{"norm_place": "pre", "tie_word_embeddings": true, "init": "normal", "learning_rate": 0.00181, "lr_mult_qkv": 0.4, "beta1": 0.95}
MLP neurons of a small language model. Each row is named by its layer, matrix (up: input weights; down: output weights) and neuron, and shows model dimensions 0-127. Each number is 500 + 25 x the weight over its row's rms, rounded and kept within 0 to 999. Numbers have three digits each.
After each neuron's rows, "fires before" lists the tokens most often just after its 100 highest values on Wikipedia text that the model never trained on.

L6.up978:479486508465456481497536446495550508521494510505508568474510488458472504449533515503480556509531516496506480485502530520510514489476488507516514516526481463513515501549504533492491507462493466496492512431500497484500493534481548485471526524513500530479509514499543498506540543507503486485483526512522501534529518487498505528481489510465496460511511525475538529481492507504464487423473
L6.down978:530454518536530508465513428507469497497494491524528515506513500526529484486547518472496496484493518446486491510478533504525497486532482561531489496498479489485504510469480541467452501531505449477490510516532502515469479497522513487464528529545486478491529470515508514496514523481494483522509531504561473497509455460529523472491517485499520490470464480494518530522511510484499464428458
fires before: " to", " for"

L6.up163:474460484563503489498506479483507461532497490529511519490490510489490530478487512495483454514452511493511483543507478479497512521555500496519493475496535473501491516509456452478455495460508507501523511555481500525535485476458549485470524551530526485476450501527465500471536513480481458484494513503493523500478524546484506483496485486526486455554479466507467514526495482490507488522509
L6.down163:510496500484485493446509496522456502502487485543494459550467482504521529496515522499458526493483501499535522513478510491500537478433518512484498508460493476510532561510537487501516506452489546475492524516465477475456505478525493546509505435487492514484490504498471506467492495495535489529474511512538521513473491524502475469541481511444502518520536503545523480518498487508505522511489
fires before: "8", "7", "9", "5", "2"

L2.up301:530545442506474460500491503504530504472512494465549465504503483486513503525531495497487515521549477502501502501494536497524520480499471492489485483478474496558527532484536504520549478502518532491472484504573499511532499518491519470493504508539477511482496523501450493481493520489497537475529561504531489513526538503551502465518537470516510528531479545549467495506509473504493512508465
L2.down301:513521508486507524517505520495523557510504533502503478501484507508486476484497486524506523508489492520480461543549481485463478521491488525546545470469501477510482504517561494481524496513485470488466493504545493517494462492529476505511514504487541483493506481536513539519532494515497524492526472453510492510441489470484496470474469509478518507496507490496522478474453457476505448497501
fires before: ",", " |", ".", " and", ")"

L6.up100:491484464530510504515511489489484505465516479491526494500490478497483506456520559515506459534526496511532506492500504458486526524458520526538492521512480486508492479527532514497517476499530536487504524565520524533556509507430510498514467499508544469503481514473461479505516544457511483461484543492494486558515500480458493477503533493542491489506441522476458457463518525486514497503499
L6.down100:526496514479518494517491493496516494478497514540515540573469491492493527483514479527492488518478514522525487478500504477509481519512512514499541501500474469514519486515500479514509526521507478518507520508475537487521510511503516502486525507459521496509508485488477560492571498520476499504499496480536449490534497520482515511507471474502547480491460496493509477464525508485514509507453
fires before: "ed", "ing", "s", "es"

L6.up467:462520476516484496509515480487501566505511533505507480506544475503493529510493490471497495544485522499472546466446479509492528491507498503455508530489524499523493487504491483533555550464480488518483503534493491489511527503478500541466500467477490481474519517526460528479504531506499482500461532558539516540579512491487529482504535472467515520497562523464468530512515502490488468495511
L6.down467:499503468468481539497535466473468524499474533514557491473524544474506521512504508488492512479541531428525532554530445526431505543506490502490511484501505558478517519460523512513513493489511494515499474492491450489480449555490516515529479512488497500482494509500472532483517478518515514494502535466492464491505477487482522454509445505499468505456483524492506508517494491539459471498486
fires before: "5", "4", "6"

L6.up818:491526461538553513494459529473495503491524495486484535509513452506435483536479467471546493455529449466512514473473523520545500491514441523492520514499505515495493464481484475484497513516504495477503476497452532496508506529500511507512469495504526505532453466477492466461519516521503502513507518529510504498482492525514459479476457502504505517475486513524503497504512512503464531495504
L6.down818:487455478531520523470504512500489542546473482455490485495513508501506514507495561444507482493526492491524478457501515480562520516453539506515497488505501477485480483471483496500480507499475493508507504519449544513511525517436514475491500486477514547517472484504533464484484539503482532490458514515504472578506501509448504489536440492496518521523539512516493504510510482513483461522483
fires before: "ed", "s", "ing", "es"

L6.up399:486528468495502500530491483478469510490496531507491536538486539493515501507498538498512511509497441489499558502509516518478495502510565508528494546488493483475494481495523499475514508463472523468519516523538515500526511428517470502492494501480499477516496519493495546498504512526484538539549472531556465479488485488488477469532477461478512509490495478525495451502522448528458543490535
L6.down399:475431474461483546531478481495541479544490550531518526510490533518516461505501539477466512524470468532485490517538474472511538501538517473500496525513501513517530522531564508490488486498482495508499560543508509477496544474493523496471500532494515474457482546469431491498517494461524479470478480478517476560483485499467491467499520530510542498483527504492516505513487485508521471503474
fires before: " that", " to", ",", " he"

L6.up834:465477510484430522518500504464504513525485501467472485499508506501456510486515493508513472519485457482526544478523480479541480468508502509468478498522491511455493487506472505512520492521498500535500453512498534504523450487499470460489519543532535514557500519511491510521468508535484513469514510499514490518504493539534464515485442546538476478458513518528481550563471479547482501522478
L6.down834:438444485496462508457502468502509496530539504489469454514512540495552478507515557463492517518525498494489539474521468525520487492450506518480474482497532478526518490490497503508483430483509492526475536541531530501493503468513512462491558495492510480519483469480543469524501480521506506517510497503484472502529491441513490493509512522529490503439512528526522507498463516476491502469456
fires before: " by", " as", " in", " on", " to", " at"

L6.up1006:547522552518500523525494510456513499533504484459470510507528484463515530440490482520483491544475453498477471472508520486482486522481521526503524503522515478470498510485544490483531450533469493496473508514466515505488500507522479458448497514486502540501517525496522536515491521472537501513515501529551519563491500490505539491484483492498508470534498532502517521511534477553487464496531
L6.down1006:477471480488520502559516496495463493453492541503467505497532485496507494473502487494513492509482544502555523470516532470479516475513481502489518501490541517556497529466459482489563519505458493491493473467510511480472541543522486511485469503540485523482479485493480549478478476534461514487535495496444520533491477498495481531472502485489494588543489519505507464509480461475518532523502
fires before: ")", " |", "%", "z", " "

L6.up701:545521514471527457501526493544483516486509495472526491473548469508505490509488497522469496503476492527476465528515516471460532497474542485477467513493531510480508531518507478541513491522485430535506534485526482528459500488520462495525473520485551524520482526444522508504495479476460501493464508522515501519488501469522499481449506520514493507477514506501480470576496539494506496487527
L6.down701:501495506512496491544497464534483475521473486507495478471501504529500477503476393520527466482491505463508549495471528523502506523502466522490507476534522500487513471464488475491457469471455483464542503547497462502503532513515507529514489487455524508556470509478494515462491498501475519501478525553512456440480530426531467487533563489484518526547507526477480488490497490492509494500454
fires before: " ", ")"